Weights of a small GPT-style language model, trained from scratch on English Wikipedia.
Training: 599M tokens, 4571 steps.
MLP neurons of a small language model. Each row is named by its layer, matrix (up: input weights) and neuron, and shows model dimensions 64-159. Each number is 50 + 15 x the weight over its row's rms, rounded and kept within 0 to 99.
After each neuron's rows, "fires after" lists the tokens most often just before its 100 highest values on Wikipedia text that the model never trained on.

L2.up481:48 63 54 29 53 41 46 52 37 59 35 23 24 75 51 43 60 47 36 79 81 39 64 43 53 39 56 63 38 53 59 60 60 32 57 17 42 43 25 48 51 53 29 41 81 58 58 55 62 50 38 61 73 45 84 32 69 67 68 43 66 56 62 19 57 38 53 45 59 45 40 58 22 52 53 74 31 48 35 31 44 54 35 43 38 53 68 69 43 48 38 27 36 24 52 48
fires after: " s", " f", " F", "f", " P", " p"

L2.up811:58 54 56 21 48 58 32 44 65 36 26 89 56 79 54 54 44 14 57 54 53 45 47 65 48 58 41 43 34 29 42 37 27 68 56 39 37 37 33 37 72 64 33 52 69 49 75 57 26 51 34 99 63 33 54 37 23 43 36 61 62 69 28 57 55 56 29 57 41 65 38 52 60 56 63 74 47 56 75 39 25 35 55 55 43 55 78 36 49 45 68 35 82 35 33 31
fires after: " Sh", " R", "ret", " Q", "est", " r"

L6.up1258:48 51 24 14 37 42 77 54 57 54 44 05 50 38 66 85 37 40 20 73 58 55 65 54 71 50 52 94 54 65 53 31 40 47 29 17 47 31 69 58 65 45 66 71 41 37 44 51 54 62 81 43 72 45 57 51 51 55 43 46 58 51 39 39 59 54 31 36 51 40 66 57 54 61 57 15 83 45 37 66 43 32 74 72 70 49 34 41 62 40 69 54 54 44 61 11
fires after: " M", "y", " m", "i", " ", "h"

L2.up1462:26 59 55 46 32 40 25 35 43 77 65 66 64 38 63 47 52 58 58 65 64 61 35 39 60 63 67 58 43 42 66 69 30 06 73 70 59 67 36 69 61 63 71 45 57 39 39 34 68 58 48 54 26 53 55 58 43 52 92 40 57 81 41 57 00 54 39 37 57 47 53 61 55 39 39 47 71 40 43 69 65 50 49 44 53 35 30 43 50 66 67 66 57 57 44 63
fires after: " St", " c", " C", " st", " d"

L2.up1380:27 45 52 28 59 56 40 53 63 57 62 30 53 08 42 20 44 45 34 33 40 21 21 49 52 52 66 53 75 54 47 41 55 55 48 71 47 36 48 48 32 53 32 63 35 48 45 50 76 58 59 45 74 37 48 29 65 30 37 59 38 44 55 37 52 58 70 67 63 99 38 60 43 63 51 73 67 53 53 35 46 45 60 54 39 49 58 37 42 42 81 55 57 68 52 60
fires after: " inv", " V", " K", " Z", "v"

L2.up833:56 70 41 48 44 74 83 39 15 70 73 44 53 65 73 69 64 52 46 60 79 32 57 47 74 70 45 39 60 55 35 49 57 58 64 36 53 78 32 27 40 72 30 55 56 43 68 34 70 38 83 27 58 46 76 67 59 39 36 46 79 70 68 32 21 33 47 58 50 57 36 34 63 70 54 66 03 42 49 48 54 48 56 48 57 33 45 76 39 32 51 49 75 36 32 57
fires after: " F", " P", " Wh", "h", "or", " h"

L2.up431:60 36 58 53 45 63 73 27 56 54 34 83 46 44 36 50 63 70 61 39 34 65 75 62 50 59 33 45 69 69 46 56 29 35 33 65 26 49 39 44 47 59 38 75 48 38 62 44 60 69 52 69 36 53 51 28 37 47 38 56 58 27 74 68 55 60 50 43 57 54 25 43 46 46 45 42 35 36 40 52 38 65 58 56 55 42 58 45 47 51 58 39 41 60 43 57
fires after: " P", "p", "P", " p", " dep"

L4.up588:33 56 41 62 46 16 55 57 32 44 63 58 55 75 80 30 42 45 43 69 59 68 16 47 75 61 39 59 45 70 32 49 40 30 51 33 66 47 42 49 24 56 35 62 64 64 63 58 38 55 71 54 53 37 59 19 42 46 62 45 75 54 66 61 37 48 25 44 31 52 45 53 32 55 48 33 46 59 48 33 24 47 76 80 68 47 50 55 72 64 64 52 63 74 50 46
fires after: "\n", "|", " |", "==", "ree"

L2.up1148:49 61 61 42 47 53 83 60 37 50 40 37 43 35 59 69 43 42 54 37 55 62 59 42 42 49 48 62 69 62 56 66 62 38 35 26 29 58 59 54 40 57 64 53 54 43 61 40 47 45 77 77 66 83 43 73 41 24 55 75 44 25 34 54 40 39 52 60 11 54 47 70 39 48 45 47 47 63 40 44 37 83 25 59 60 49 43 71 49 60 56 43 35 64 59 28
fires after: " t", " M", " (", " o", " O", " T"

L2.up972:26 45 33 48 57 60 61 26 43 30 82 78 34 71 53 38 68 36 76 68 59 33 44 40 67 37 32 41 59 28 66 31 85 27 59 48 52 50 26 54 37 65 51 26 42 31 59 63 77 53 32 27 56 69 56 57 48 29 75 35 64 70 31 51 64 43 47 60 39 50 53 48 34 23 24 60 62 37 43 60 39 43 31 40 65 51 40 45 55 80 83 53 59 50 52 55
fires after: " D", " d", "D", "a", " St"

L4.up303:49 42 42 29 66 62 71 49 80 46 67 32 48 48 77 35 47 27 23 46 60 51 50 39 61 53 48 48 70 51 72 65 43 43 45 66 26 35 61 54 80 58 47 48 45 25 69 42 51 37 37 68 67 29 63 27 37 55 42 36 65 58 51 42 63 74 52 55 26 23 31 29 45 72 19 47 48 70 48 66 84 35 34 63 65 58 61 52 55 63 41 76 44 32 38 63
fires after: " f", " m", " w", "ourn", "s", " s"

L4.up694:77 37 36 48 38 47 73 71 41 60 48 73 50 54 40 70 26 67 27 42 61 67 53 60 47 61 70 50 48 74 43 27 33 60 41 47 40 46 55 34 54 41 52 28 46 44 75 44 63 21 52 57 56 65 58 50 44 34 63 60 50 46 75 66 33 55 55 48 40 30 47 54 74 60 22 54 67 54 45 57 34 68 47 65 45 40 60 50 72 50 55 31 37 57 37 35
fires after: " T", " p", "ap", "ip", " t"

L4.up78:58 46 60 43 63 50 22 51 30 67 48 89 72 62 47 44 66 99 47 67 36 57 72 60 36 49 71 38 25 50 23 46 41 50 30 50 40 64 31 61 39 52 38 48 47 56 75 62 90 43 63 58 43 67 56 49 71 37 44 68 40 46 61 45 32 43 59 29 55 37 59 50 47 34 55 56 20 44 54 70 32 34 50 66 50 49 41 32 48 19 40 49 36 39 52 48
fires after: " R", " p", "ap", " P", " pl", " pr"

L2.up489:51 44 37 41 20 42 52 59 54 61 28 45 36 49 48 47 50 63 68 87 56 48 53 42 36 63 44 19 56 33 57 36 58 61 45 43 37 55 49 45 56 64 51 59 63 72 45 86 35 75 61 66 18 66 53 51 44 37 54 64 60 60 78 48 47 23 64 34 41 47 22 62 41 46 78 65 30 50 55 59 47 54 41 61 40 63 31 48 64 23 33 19 49 42 32 59
fires after: " D", " N", " v", " V", " M"

L6.up324:42 35 46 40 83 35 39 55 49 69 53 45 59 29 52 33 52 27 40 42 66 37 69 20 45 58 68 32 64 42 69 86 59 54 46 51 59 65 54 56 79 50 78 58 49 57 66 58 56 54 42 59 62 59 58 51 54 56 79 54 58 57 55 42 79 67 66 16 34 34 55 58 68 11 63 66 32 57 50 53 52 67 57 39 39 46 47 35 43 49 65 58 50 46 75 56
fires after: " ", "st", " ex", "\n", "-", "In"

L4.up978:62 25 60 84 51 47 70 51 64 36 55 45 21 60 56 33 54 42 48 51 28 50 44 53 59 59 80 53 47 59 68 65 41 21 55 45 54 56 54 30 52 51 31 31 72 61 56 79 36 36 63 39 33 74 69 45 55 68 62 66 41 69 40 58 49 50 45 31 52 57 36 63 65 61 44 72 38 36 32 38 50 54 56 60 57 43 54 44 62 64 41 64 33 20 45 37
fires after: "es", "s", "is", "ins", "us", "ies"

L4.up362:33 59 58 59 48 42 69 43 31 47 46 77 65 48 61 84 14 63 52 47 61 54 82 62 50 56 71 24 42 28 54 36 59 35 56 28 68 66 34 37 42 49 51 60 57 98 58 62 39 66 22 49 58 62 48 41 66 50 60 53 56 47 38 51 34 55 36 47 44 29 32 57 75 76 70 66 42 63 70 58 53 26 62 45 58 41 80 38 61 28 64 36 58 47 49 23
fires after: "0", " W", " B", "B", "5", "al"

L2.up1018:36 52 37 34 48 46 64 59 53 65 57 74 67 28 64 45 38 49 71 51 59 50 66 41 83 51 49 51 57 45 50 31 72 45 53 62 42 66 64 63 37 43 63 21 40 56 49 34 53 57 41 49 46 73 44 33 40 32 59 57 50 46 44 34 37 70 65 47 30 75 57 71 55 40 38 73 61 37 58 62 53 54 50 37 39 55 25 44 33 60 74 68 43 46 33 38
fires after: " D", "oc", " d", " Soc", "ater", " m"

L4.up214:30 43 43 41 36 49 34 30 29 18 48 61 49 70 67 54 36 00 45 64 34 61 63 65 60 63 42 59 52 39 66 00 49 82 45 47 53 39 44 37 32 43 68 33 58 69 64 72 39 59 73 54 62 40 60 58 45 66 52 50 38 54 45 32 42 34 08 56 40 69 70 46 49 64 56 44 84 55 47 72 61 57 41 63 48 67 67 50 62 59 43 33 48 56 32 34
fires after: " h", " H", " m", "w", " T", "h"

L2.up790:44 69 66 44 57 67 18 57 49 59 62 75 42 55 56 41 35 33 57 54 60 58 61 51 78 42 42 45 58 34 46 50 51 40 69 54 49 53 46 48 29 38 46 54 40 54 61 38 86 50 58 61 61 37 36 44 81 46 63 61 74 46 74 18 73 44 59 43 52 61 57 61 51 30 33 29 48 49 75 53 48 47 55 71 78 29 69 42 50 66 61 50 88 40 42 33
fires after: " d", " the", "d", " D", "el"

L2.up1217:54 27 30 53 59 36 60 59 38 38 62 58 29 53 68 44 49 24 53 58 60 32 46 52 39 53 51 77 66 45 47 68 46 51 47 63 38 49 44 51 16 74 42 51 36 38 54 49 36 48 57 32 48 37 71 80 51 56 62 45 73 52 51 58 34 07 62 45 42 41 14 52 34 43 73 52 47 52 31 49 51 54 18 57 45 71 34 65 67 55 54 44 59 34 49 74
fires after: " m", " M", " D", " d", " cl"

L4.up1292:71 52 41 38 31 55 60 23 67 47 55 69 66 44 26 38 45 26 61 45 44 56 56 56 43 44 63 49 32 69 48 48 67 46 73 54 48 48 45 54 63 23 34 60 38 60 45 39 26 82 60 41 65 52 50 46 37 63 30 73 58 76 38 59 48 27 71 31 42 38 68 42 37 52 62 52 55 44 43 45 41 39 64 64 56 71 55 73 41 53 69 50 73 41 45 46
fires after: "y", "yl", "m", " Sy", "ll"

L2.up640:26 25 20 60 39 61 53 48 57 44 53 48 36 54 44 41 77 52 53 45 66 45 50 35 66 42 25 61 49 47 55 43 53 61 41 63 60 44 25 64 47 34 41 43 70 53 48 63 68 57 58 47 54 32 53 46 55 48 32 66 77 75 65 68 43 45 32 73 51 58 66 31 58 56 08 39 45 45 50 45 55 53 56 31 62 37 13 61 58 44 67 64 54 38 74 56
fires after: ".", " It", " He", " She", " ."

L2.up157:33 48 41 70 60 57 61 33 61 60 45 44 56 58 52 57 29 55 65 33 44 49 60 28 61 41 53 87 50 70 58 47 45 31 52 43 73 20 36 48 63 51 60 57 30 37 62 31 38 18 55 51 55 63 50 39 74 39 56 15 49 65 65 54 73 55 54 72 43 38 53 55 58 63 54 30 57 59 51 44 24 13 75 21 71 45 66 30 33 49 74 67 48 11 60 35
fires after: " m", " imp", "ic", "ag", " M", " comp"

L6.up578:29 42 53 39 52 42 37 61 40 61 44 32 69 59 76 43 44 70 15 39 47 30 34 41 57 46 72 55 44 58 43 40 77 46 58 32 32 48 49 47 17 64 49 60 53 70 42 80 73 42 67 59 63 40 49 27 64 64 60 49 27 61 42 54 56 13 43 55 43 62 36 40 52 64 54 64 33 57 33 53 58 38 53 84 34 69 64 50 50 46 67 67 66 53 34 47
fires after: " v", " V", "|", "v", " "

L6.up109:66 62 34 84 57 41 67 67 45 65 56 54 58 38 40 53 48 63 71 54 45 40 88 26 58 59 45 61 61 49 53 58 46 38 51 44 74 79 56 55 62 73 79 34 32 47 53 52 58 52 46 65 42 48 15 47 60 45 59 56 56 23 47 45 58 58 43 37 53 53 79 29 49 51 62 64 13 51 28 40 54 45 35 36 62 43 77 68 45 48 67 66 60 39 57 39
fires after: " (", "\n", "==", "-", " \"", "==="

L2.up1349:60 41 32 28 48 23 93 59 48 56 69 26 57 59 55 26 44 41 54 35 73 55 67 82 67 56 62 74 52 50 51 60 53 32 70 45 37 43 57 77 43 65 41 45 26 23 60 52 58 51 71 44 50 68 25 48 32 57 42 69 54 45 55 10 46 44 50 65 36 41 26 47 62 62 52 54 52 63 63 46 84 35 63 37 49 17 23 70 57 55 37 74 38 45 40 55
fires after: " y", " m", " w", " d", " M", " Y"

L2.up1091:42 65 52 50 69 41 47 57 58 27 64 47 71 63 54 63 23 64 37 64 58 59 72 55 40 72 50 44 65 47 56 60 45 44 53 75 88 56 36 27 63 69 45 43 43 38 71 64 37 63 34 66 59 28 40 45 44 25 66 57 41 46 41 34 57 55 54 69 54 41 53 52 50 35 50 62 44 47 55 59 14 67 57 39 45 54 39 53 51 46 40 33 68 21 66 54
fires after: " a", " r", " R", " pro", " House"